From a checkpoint of a small transformer trained on Wikipedia.
Architecture: RMSNorm after each block, no biases in attention or MLP, untied embeddings, normalized queries and keys.
Training: a variant of Adam for these matrices, 6664 steps.
MLP neurons of a small language model. Each row is named by its layer, matrix (down: output weights) and neuron, and shows model dimensions 16-79. Each number is 200 + 20 x the weight over its row's rms, rounded and kept within 0 to 999.
A block is one neuron, or neurons of one layer that tend to fire together. After each block is what it responds to, as a language model described it from the Wikipedia text at the highest values.

L3.down91,213,194,201,188,200,195,220,204,158,188,172,216,235,187,194,218,216,170,205,191,183,210,207,221,191,166,210,252,209,190,203,185,190,202,198,194,207,215,160,180,206,204,215,194,229,194,185,224,213,188,223,204,203,195,231,224,203,196,180,227,202,191,188,200
Description: Mid-word name fragments

L3.down98,215,170,199,204,201,203,189,193,218,209,201,206,204,145,198,218,207,207,195,175,160,171,203,202,195,215,178,212,200,210,200,204,209,209,198,201,200,208,200,197,201,195,201,201,197,198,199,200,211,212,199,214,209,210,202,194,201,183,247,170,200,202,197,200
Description: Word-start fragments

L9.down45,194,200,226,193,200,204,203,191,215,233,224,191,156,154,209,202,160,196,192,175,273,171,195,198,218,204,260,200,204,190,185,194,218,187,219,242,234,218,181,176,205,223,174,196,232,153,203,218,243,190,198,175,195,208,196,278,185,185,225,225,186,192,194,191
L9.down51,204,180,210,195,200,193,183,210,203,198,196,195,217,232,190,205,188,225,211,195,275,192,195,217,184,224,260,211,207,202,229,185,210,203,189,191,202,211,204,196,221,214,193,194,213,216,192,194,289,206,204,190,201,205,207,293,185,218,220,203,187,199,208,225
L9.down74,190,190,218,217,198,204,212,204,208,196,223,209,167,189,190,185,190,219,210,212,283,215,182,183,221,244,247,173,180,188,192,215,193,195,209,189,199,218,226,202,195,199,223,191,245,201,204,209,295,219,194,156,197,217,211,292,196,217,211,195,218,181,191,208
L9.down138,197,204,212,220,180,183,195,185,200,215,209,204,174,224,192,197,199,208,222,187,242,184,197,173,197,210,204,214,237,212,163,228,220,214,225,154,206,214,194,190,211,162,221,198,203,190,192,167,230,183,191,212,217,190,232,246,196,234,217,221,198,203,180,180
L9.down145,211,213,205,204,204,226,200,225,197,217,203,206,192,214,200,188,192,201,190,206,298,219,204,212,215,218,255,200,183,197,192,199,202,208,197,209,195,213,185,204,213,208,189,196,192,200,201,207,311,205,196,198,200,197,184,319,202,167,194,202,189,177,199,211
L9.down183,201,167,237,215,200,177,191,184,239,219,207,228,184,195,227,217,178,248,228,200,243,200,189,171,186,219,243,200,211,203,189,188,206,179,208,182,196,213,209,202,173,198,217,201,211,195,203,171,244,155,193,198,214,190,205,240,186,237,204,194,175,193,230,184
L9.down190,185,198,191,174,217,190,179,184,200,196,213,213,195,193,207,212,185,212,215,193,284,201,191,195,213,185,273,218,208,194,190,181,197,193,218,190,209,213,192,180,181,207,198,183,180,210,219,218,285,201,186,191,226,175,212,281,196,217,199,207,198,201,231,195
L9.down296,214,171,181,189,208,206,185,189,209,189,241,205,160,164,172,206,158,209,180,185,281,194,214,204,235,230,255,203,189,214,221,181,198,183,201,195,181,197,204,186,212,191,214,200,197,194,204,185,268,195,185,213,213,191,230,283,186,202,195,203,217,197,210,210
L9.down427,188,197,188,204,205,180,181,178,215,198,206,172,189,195,230,213,178,215,216,194,296,215,185,184,220,196,264,190,198,188,165,192,184,209,217,217,200,219,191,198,187,192,212,186,213,201,209,169,268,188,193,182,223,201,205,293,213,190,204,224,198,177,223,200
L9.down541,227,206,193,210,185,212,208,199,197,220,198,221,210,195,223,202,212,172,193,183,308,204,188,185,193,213,209,187,183,206,195,242,211,209,184,204,200,209,214,213,222,211,204,203,198,212,166,214,225,240,210,217,196,205,172,298,208,211,204,215,175,185,199,203
L9.down565,203,192,206,201,211,203,187,208,206,202,207,201,193,189,208,192,183,197,186,214,296,194,197,210,198,214,276,191,196,198,201,204,182,188,206,224,204,190,199,195,202,214,204,191,198,198,214,200,305,196,199,219,214,215,206,309,194,192,199,195,203,178,212,194
L9.down578,203,228,197,195,210,207,190,213,186,184,178,207,185,206,188,202,179,212,221,166,298,201,200,189,221,190,268,220,195,210,189,193,211,198,201,211,223,182,198,197,210,179,211,161,196,203,199,226,279,203,196,190,192,206,227,287,212,197,168,199,207,184,196,184
L9.down613,162,240,200,193,192,200,175,196,193,166,217,183,210,189,217,195,189,209,218,184,277,206,195,187,195,185,274,199,220,183,193,214,209,199,198,210,216,185,194,211,192,202,205,186,207,200,221,214,253,204,194,205,193,203,194,295,198,232,188,186,191,193,205,190
L9.down615,151,206,174,199,228,229,187,179,235,181,237,168,173,198,199,191,190,210,177,203,228,245,213,198,230,172,189,186,208,188,210,222,176,175,219,224,193,200,208,189,180,215,215,203,232,195,204,188,230,208,183,210,218,213,204,259,198,216,205,233,162,198,180,213
L9.down639,240,215,213,193,188,230,201,189,203,203,196,164,175,203,220,216,170,166,185,204,212,218,181,237,224,195,230,202,206,189,232,194,190,191,199,242,184,171,170,183,211,201,199,212,150,230,205,199,258,174,221,232,198,183,228,266,218,192,190,191,173,178,190,224
L9.down653,197,209,179,181,237,195,198,204,193,177,214,189,212,233,210,181,235,191,207,194,159,206,192,221,216,191,141,179,186,175,200,218,206,204,180,198,201,200,188,201,208,225,187,196,186,180,230,156,156,166,206,245,217,203,200,176,242,219,215,183,191,234,161,210
Description: Initial capital G piece

L9.down36,191,190,192,213,213,178,175,201,229,192,190,222,187,197,170,214,140,199,214,224,187,234,208,210,231,217,207,181,218,230,194,198,197,236,173,190,180,158,201,197,223,201,156,227,211,240,231,232,203,204,174,185,178,195,193,217,223,213,203,184,202,170,218,220
L9.down158,211,180,197,185,212,152,212,179,202,184,221,209,191,187,190,178,183,202,221,219,137,167,170,220,169,209,180,158,192,199,190,197,215,164,196,207,205,206,234,180,204,198,181,214,182,213,196,176,173,241,218,181,179,194,207,148,205,168,213,224,222,174,207,197
L9.down185,205,183,245,212,236,180,201,235,200,225,218,181,195,205,182,201,153,193,204,227,215,232,157,222,214,192,224,176,195,218,191,183,200,208,173,192,195,191,195,211,236,210,161,183,173,220,211,179,247,212,199,215,196,198,197,261,200,217,191,170,211,201,210,234
L9.down221,205,196,183,187,188,181,193,191,201,204,217,188,206,211,207,191,182,209,224,182,134,213,169,213,202,192,152,249,207,150,223,178,233,245,192,195,211,204,186,172,220,218,185,228,212,169,215,198,169,196,214,219,204,204,218,168,194,173,213,187,218,188,248,219
L9.down267,210,195,207,224,206,213,183,201,174,203,198,216,163,219,196,202,171,219,170,189,207,244,209,179,218,197,254,204,172,179,183,189,223,234,199,194,199,164,200,172,183,245,189,212,211,194,212,194,239,170,233,232,208,212,195,202,178,220,218,199,179,192,189,169
L9.down281,219,179,202,208,207,203,219,233,208,185,164,215,182,211,185,194,170,172,188,211,192,229,206,201,203,209,258,166,222,240,178,183,226,229,171,160,162,193,178,214,194,207,189,178,205,191,197,199,233,230,222,219,209,176,193,207,203,205,175,181,177,169,205,223
L9.down309,203,209,184,239,162,197,204,206,198,193,187,181,192,214,175,182,227,226,206,186,135,212,195,182,190,200,206,220,222,187,176,210,208,201,213,204,222,195,194,172,220,197,198,179,210,172,205,226,184,213,212,203,203,203,215,121,228,240,159,181,191,188,180,201
L9.down319,204,205,227,203,214,204,198,200,189,207,228,222,223,154,205,201,230,205,207,187,160,235,177,162,173,213,161,200,186,199,175,225,197,178,225,221,186,153,193,183,173,199,188,204,201,203,264,201,206,222,212,214,164,162,221,179,198,216,189,201,240,206,222,183
L9.down369,205,189,203,175,212,189,231,181,216,179,172,202,208,224,233,208,219,198,161,216,166,228,194,204,217,203,185,204,208,191,170,221,206,198,203,182,164,213,188,209,234,190,263,176,212,204,205,194,133,190,182,203,189,212,204,159,195,213,189,198,187,194,200,184
L9.down375,222,226,209,203,188,216,186,191,204,182,196,176,177,201,213,183,222,204,199,175,148,166,204,188,171,208,169,222,225,191,197,202,229,197,178,223,212,203,198,174,168,168,235,211,200,225,178,208,186,218,205,215,197,189,215,168,190,226,192,183,214,205,212,209
L9.down403,183,219,200,196,199,207,204,209,217,236,211,218,177,192,172,207,209,212,172,162,162,207,199,203,211,187,143,166,181,217,213,189,204,192,220,213,211,179,206,230,180,218,209,198,228,185,181,191,94,194,175,221,229,189,196,132,233,218,206,157,203,208,170,203
L9.down442,175,192,218,205,199,196,226,184,197,200,206,192,224,195,190,193,216,217,209,206,253,189,191,216,198,205,248,211,205,204,217,196,224,188,192,212,189,207,225,233,245,252,208,198,206,217,182,185,241,197,206,210,227,163,221,289,196,192,222,203,199,222,220,203
L9.down473,186,247,189,232,222,220,234,171,203,207,233,211,170,151,172,207,214,227,210,182,239,193,211,202,217,194,245,187,211,219,188,182,199,202,225,202,183,212,239,201,179,199,214,202,175,197,237,228,162,198,207,211,207,209,202,257,203,192,222,189,184,216,190,176
L9.down617,189,189,206,210,189,191,205,236,220,198,171,201,203,228,186,201,185,201,206,198,199,209,216,228,241,206,190,182,198,184,213,207,229,192,233,213,188,180,245,174,157,204,161,180,170,207,193,211,181,232,220,197,208,185,218,204,212,189,206,164,210,179,173,171
L9.down704,229,222,204,196,176,189,210,205,204,202,212,225,222,217,134,182,199,227,198,156,202,207,202,189,224,186,212,221,200,232,181,244,224,217,193,207,212,160,208,197,209,221,173,198,198,204,215,253,182,232,198,207,194,196,245,177,176,200,188,177,206,192,175,246
L9.down726,194,219,203,183,223,201,227,196,193,174,182,217,228,217,184,197,205,214,201,197,141,212,178,193,213,190,144,203,225,212,191,181,194,207,197,196,205,221,190,229,182,216,216,208,168,174,204,207,119,194,200,166,230,191,207,163,189,189,162,169,201,206,180,199
Description: Mid-word name fragments

L6.down29,180,237,198,194,200,181,191,163,229,201,174,213,205,179,215,191,202,197,212,194,186,217,211,183,229,186,190,212,239,214,175,196,198,203,220,219,179,226,184,186,167,227,230,188,218,157,203,221,203,190,230,203,176,198,187,232,246,193,210,223,218,203,215,179
L6.down141,172,230,213,211,197,205,207,166,249,193,215,224,202,173,214,200,173,222,216,178,205,190,202,199,225,182,200,205,183,204,182,187,199,218,212,215,173,231,192,183,196,179,208,196,179,183,187,210,191,203,173,176,223,205,200,183,222,197,251,193,228,251,184,199
L6.down249,218,206,200,214,201,218,221,195,189,207,199,189,245,182,225,222,220,194,171,175,239,211,216,181,194,216,205,213,183,193,181,218,214,194,226,191,175,193,175,230,185,164,193,236,205,206,188,230,188,186,223,182,216,194,200,194,197,175,202,192,222,199,192,209
L6.down482,215,201,233,202,204,188,192,189,211,194,183,201,232,185,161,198,214,176,250,212,214,186,227,196,161,178,203,199,203,199,193,199,199,177,156,177,255,220,205,183,176,196,177,191,201,210,181,239,223,237,190,177,191,190,253,179,186,208,175,206,225,207,201,211
Description: Year endings and close-parens

L3.down338,176,148,217,211,203,208,211,201,198,199,186,203,187,232,208,181,186,144,211,240,216,213,191,212,208,179,193,160,202,169,202,203,175,202,193,208,170,211,194,200,194,222,194,175,203,207,201,181,220,207,232,212,179,201,197,188,203,169,230,169,200,196,195,195
Description: Word-initial consonant fragments

L3.down418,228,167,204,202,200,203,211,201,209,194,209,200,224,131,189,228,212,204,183,178,150,187,203,216,199,192,190,218,203,212,200,204,197,207,196,198,200,201,200,205,200,200,221,202,212,198,210,211,213,207,193,199,199,209,198,202,197,197,242,187,191,196,194,211
Description: Word-initial name fragments

L9.down46,218,203,231,163,202,180,210,197,193,168,192,195,196,185,201,221,173,224,235,213,249,207,217,193,190,185,216,211,186,202,220,193,175,206,190,199,199,176,200,216,178,229,217,204,180,214,203,220,167,184,189,203,194,204,222,254,203,184,199,210,203,173,196,197
L9.down91,200,188,210,208,188,182,169,208,210,194,211,191,189,176,178,174,194,203,212,173,253,175,206,209,193,207,277,197,201,216,217,204,223,207,228,220,193,173,210,201,166,190,181,206,195,215,204,201,268,194,242,160,199,225,204,270,213,178,211,221,182,202,191,196
L9.down187,213,186,213,193,178,198,200,126,209,208,184,201,239,213,189,207,175,207,188,200,312,202,221,197,198,217,239,205,203,211,177,214,198,196,208,190,210,230,207,210,202,189,191,200,239,194,203,216,162,204,187,208,198,209,189,280,196,190,222,223,207,220,212,205
L9.down275,203,188,216,200,207,189,183,196,194,217,216,199,194,193,223,195,184,210,214,190,268,207,188,187,223,241,248,183,191,214,214,208,205,203,200,218,184,207,240,214,220,202,211,186,201,215,192,184,278,220,192,190,193,201,206,280,180,204,226,221,190,178,210,217
L9.down313,227,190,210,208,220,183,231,231,213,237,191,189,228,168,172,170,230,181,210,209,206,199,210,198,225,197,267,196,217,224,184,212,201,227,198,223,175,196,196,177,227,211,222,193,209,202,191,237,271,220,157,232,186,202,195,198,216,194,173,191,206,206,205,191
L9.down429,186,206,204,205,191,213,223,212,214,236,199,216,188,169,186,212,197,171,201,226,254,216,211,192,203,176,231,171,176,212,176,197,186,214,205,182,218,193,185,195,187,178,202,188,215,231,195,195,233,222,200,216,251,209,218,258,208,191,145,189,181,180,204,210
L9.down462,189,209,216,201,229,200,200,175,197,173,209,199,186,198,180,229,200,215,202,176,248,166,211,209,200,211,235,189,202,200,213,211,145,168,196,181,260,190,204,193,193,230,183,191,178,177,216,203,227,197,192,204,196,189,205,240,220,197,218,218,191,176,196,224
L9.down493,214,178,229,178,157,175,191,229,196,211,204,222,216,200,222,182,172,176,167,210,206,170,218,219,238,221,213,170,228,193,214,200,201,186,154,235,181,181,209,219,210,184,213,231,205,184,184,221,159,178,174,186,176,212,202,208,192,174,214,213,224,243,194,197
L9.down554,213,208,201,205,204,161,217,190,240,229,180,168,198,152,199,191,219,214,194,237,220,172,204,181,206,186,207,207,192,186,210,158,170,199,204,146,202,221,212,203,180,201,197,183,200,224,202,193,213,193,212,215,207,206,205,185,224,198,171,225,230,252,192,196
L9.down593,182,223,199,161,183,231,216,182,213,202,218,209,184,191,202,196,199,226,182,237,230,190,208,214,213,170,255,221,184,210,165,195,228,191,194,198,179,193,185,198,226,191,210,175,220,228,179,220,231,187,189,230,227,156,214,228,158,174,224,215,188,215,209,196
L9.down607,184,191,230,217,196,201,209,188,208,214,220,208,197,193,211,178,188,201,212,197,311,206,197,197,205,210,258,186,196,196,211,190,189,195,200,203,195,210,216,184,180,198,192,205,196,215,191,209,303,205,197,209,199,200,199,324,206,202,202,212,190,200,199,195
L9.down623,192,191,198,196,204,192,192,218,188,207,209,207,188,176,207,210,198,186,178,216,281,192,214,203,222,209,251,178,204,184,180,187,150,183,216,186,198,206,221,223,188,196,192,203,201,217,221,209,295,194,216,207,214,195,187,271,203,235,201,191,196,198,213,196
L9.down699,204,176,229,214,213,185,189,194,197,225,229,218,190,182,194,199,166,204,203,209,273,182,202,188,206,259,243,181,182,198,196,207,196,181,192,212,203,222,240,201,217,200,196,189,214,198,217,212,283,217,190,183,188,186,212,275,181,211,215,210,207,195,184,204
L9.down741,203,196,230,240,184,200,173,205,189,207,194,207,206,157,230,157,178,200,201,225,184,184,216,194,244,199,231,204,207,219,206,218,176,209,204,200,197,231,187,205,203,223,203,182,196,185,196,196,257,189,209,189,202,196,207,198,179,191,207,199,215,210,210,196
L9.down742,193,176,189,197,192,188,187,195,170,206,171,190,176,195,179,177,230,220,201,194,250,214,165,159,192,188,231,233,182,208,210,225,199,194,180,228,227,171,194,208,192,208,183,199,184,169,222,192,178,210,209,183,206,143,215,238,206,189,207,184,217,203,209,184
L9.down759,169,201,210,204,181,202,220,203,203,191,226,183,193,194,212,201,168,198,205,205,291,200,198,187,212,214,245,185,187,192,201,189,187,180,206,184,188,204,243,207,184,174,194,185,205,214,202,203,270,219,192,193,204,195,214,286,183,207,196,220,200,179,209,191
Description: Word-initial fragment tokens

L6.down24,209,185,200,206,186,193,217,187,214,230,241,202,197,207,182,203,189,194,171,212,195,176,181,213,183,167,195,194,181,204,182,170,188,189,192,201,204,204,214,230,188,205,172,151,195,212,206,191,186,219,210,219,214,197,212,187,190,229,199,189,225,185,197,188
L6.down268,203,172,201,202,203,180,202,191,224,238,238,213,166,196,195,207,178,197,152,249,210,195,208,202,195,179,169,192,195,193,194,191,202,180,208,216,187,202,229,192,209,189,197,180,198,204,198,184,187,246,207,203,209,198,203,180,200,226,186,194,213,186,198,196
L6.down464,194,185,185,214,183,198,219,221,194,209,235,187,198,220,210,204,186,154,162,216,218,165,176,218,214,226,186,193,204,167,177,228,163,181,179,202,176,195,220,210,219,208,164,198,195,202,201,238,173,190,199,244,182,204,178,193,184,203,239,194,191,183,192,223
L6.down598,183,185,197,181,185,216,223,227,175,202,241,188,190,213,190,204,193,173,171,228,212,184,188,212,212,211,193,194,186,187,171,208,159,203,176,191,165,176,185,216,210,200,175,219,194,208,216,225,190,204,193,237,180,193,188,179,198,190,217,195,197,200,183,217
Description: Hyphens and dashes inside compounds

L6.down264,198,211,211,197,220,201,179,183,195,215,194,196,202,225,182,195,188,191,195,186,196,149,198,194,178,191,232,196,205,196,177,197,205,186,195,207,180,193,228,184,175,207,200,182,187,203,187,183,204,203,197,193,187,190,208,136,185,166,196,205,168,189,220,203
L6.down318,187,215,201,227,211,184,215,194,200,199,201,212,211,214,197,202,212,215,219,190,171,181,189,178,190,195,205,241,213,191,173,198,206,198,194,178,195,183,199,187,196,198,187,207,187,205,231,209,209,211,181,212,203,198,203,160,192,186,228,210,207,197,214,205
L6.down486,187,221,206,224,219,195,214,159,173,199,173,191,207,216,194,189,199,193,238,197,198,195,181,195,211,206,224,227,211,208,214,185,216,205,200,192,195,223,190,206,201,208,199,192,210,185,207,191,214,199,212,237,218,193,204,178,175,204,219,232,185,181,214,193
L6.down690,193,214,196,216,223,203,198,211,209,218,196,223,193,222,216,189,204,187,188,189,207,163,207,179,213,198,240,198,221,204,191,180,217,205,216,177,193,222,190,203,183,232,202,193,190,206,202,196,201,196,205,218,214,199,191,148,180,166,223,193,206,199,207,199
Description: Split surname initial piece

L6.down31,194,220,197,207,215,170,216,169,210,185,219,197,192,210,209,189,201,213,201,184,182,192,198,208,222,173,235,214,227,195,198,198,182,202,200,181,208,193,162,187,181,222,203,192,201,191,219,212,225,203,206,203,185,214,181,159,208,198,196,220,183,215,202,200
L6.down503,199,181,213,206,202,212,194,188,197,195,197,205,192,214,209,210,204,205,196,200,192,177,200,221,192,199,219,210,197,194,201,199,199,195,213,187,195,182,216,193,205,189,200,209,207,200,195,194,206,209,208,207,219,190,184,141,195,175,220,212,168,175,211,203
L6.down522,193,201,213,209,210,207,199,189,215,215,192,197,193,214,198,195,201,211,202,185,203,184,204,208,199,203,220,194,202,197,195,203,204,190,204,199,199,185,218,200,179,196,204,194,198,201,203,197,200,203,201,187,210,198,195,146,198,168,208,216,181,177,203,200
L6.down556,188,210,231,212,222,193,211,217,196,209,186,205,217,206,194,200,218,157,203,205,206,197,198,192,185,205,222,189,198,223,189,208,218,197,163,210,184,211,198,203,206,224,196,219,202,190,186,193,214,210,202,197,185,207,212,154,216,168,212,193,189,207,214,234
Description: Early fragments of proper names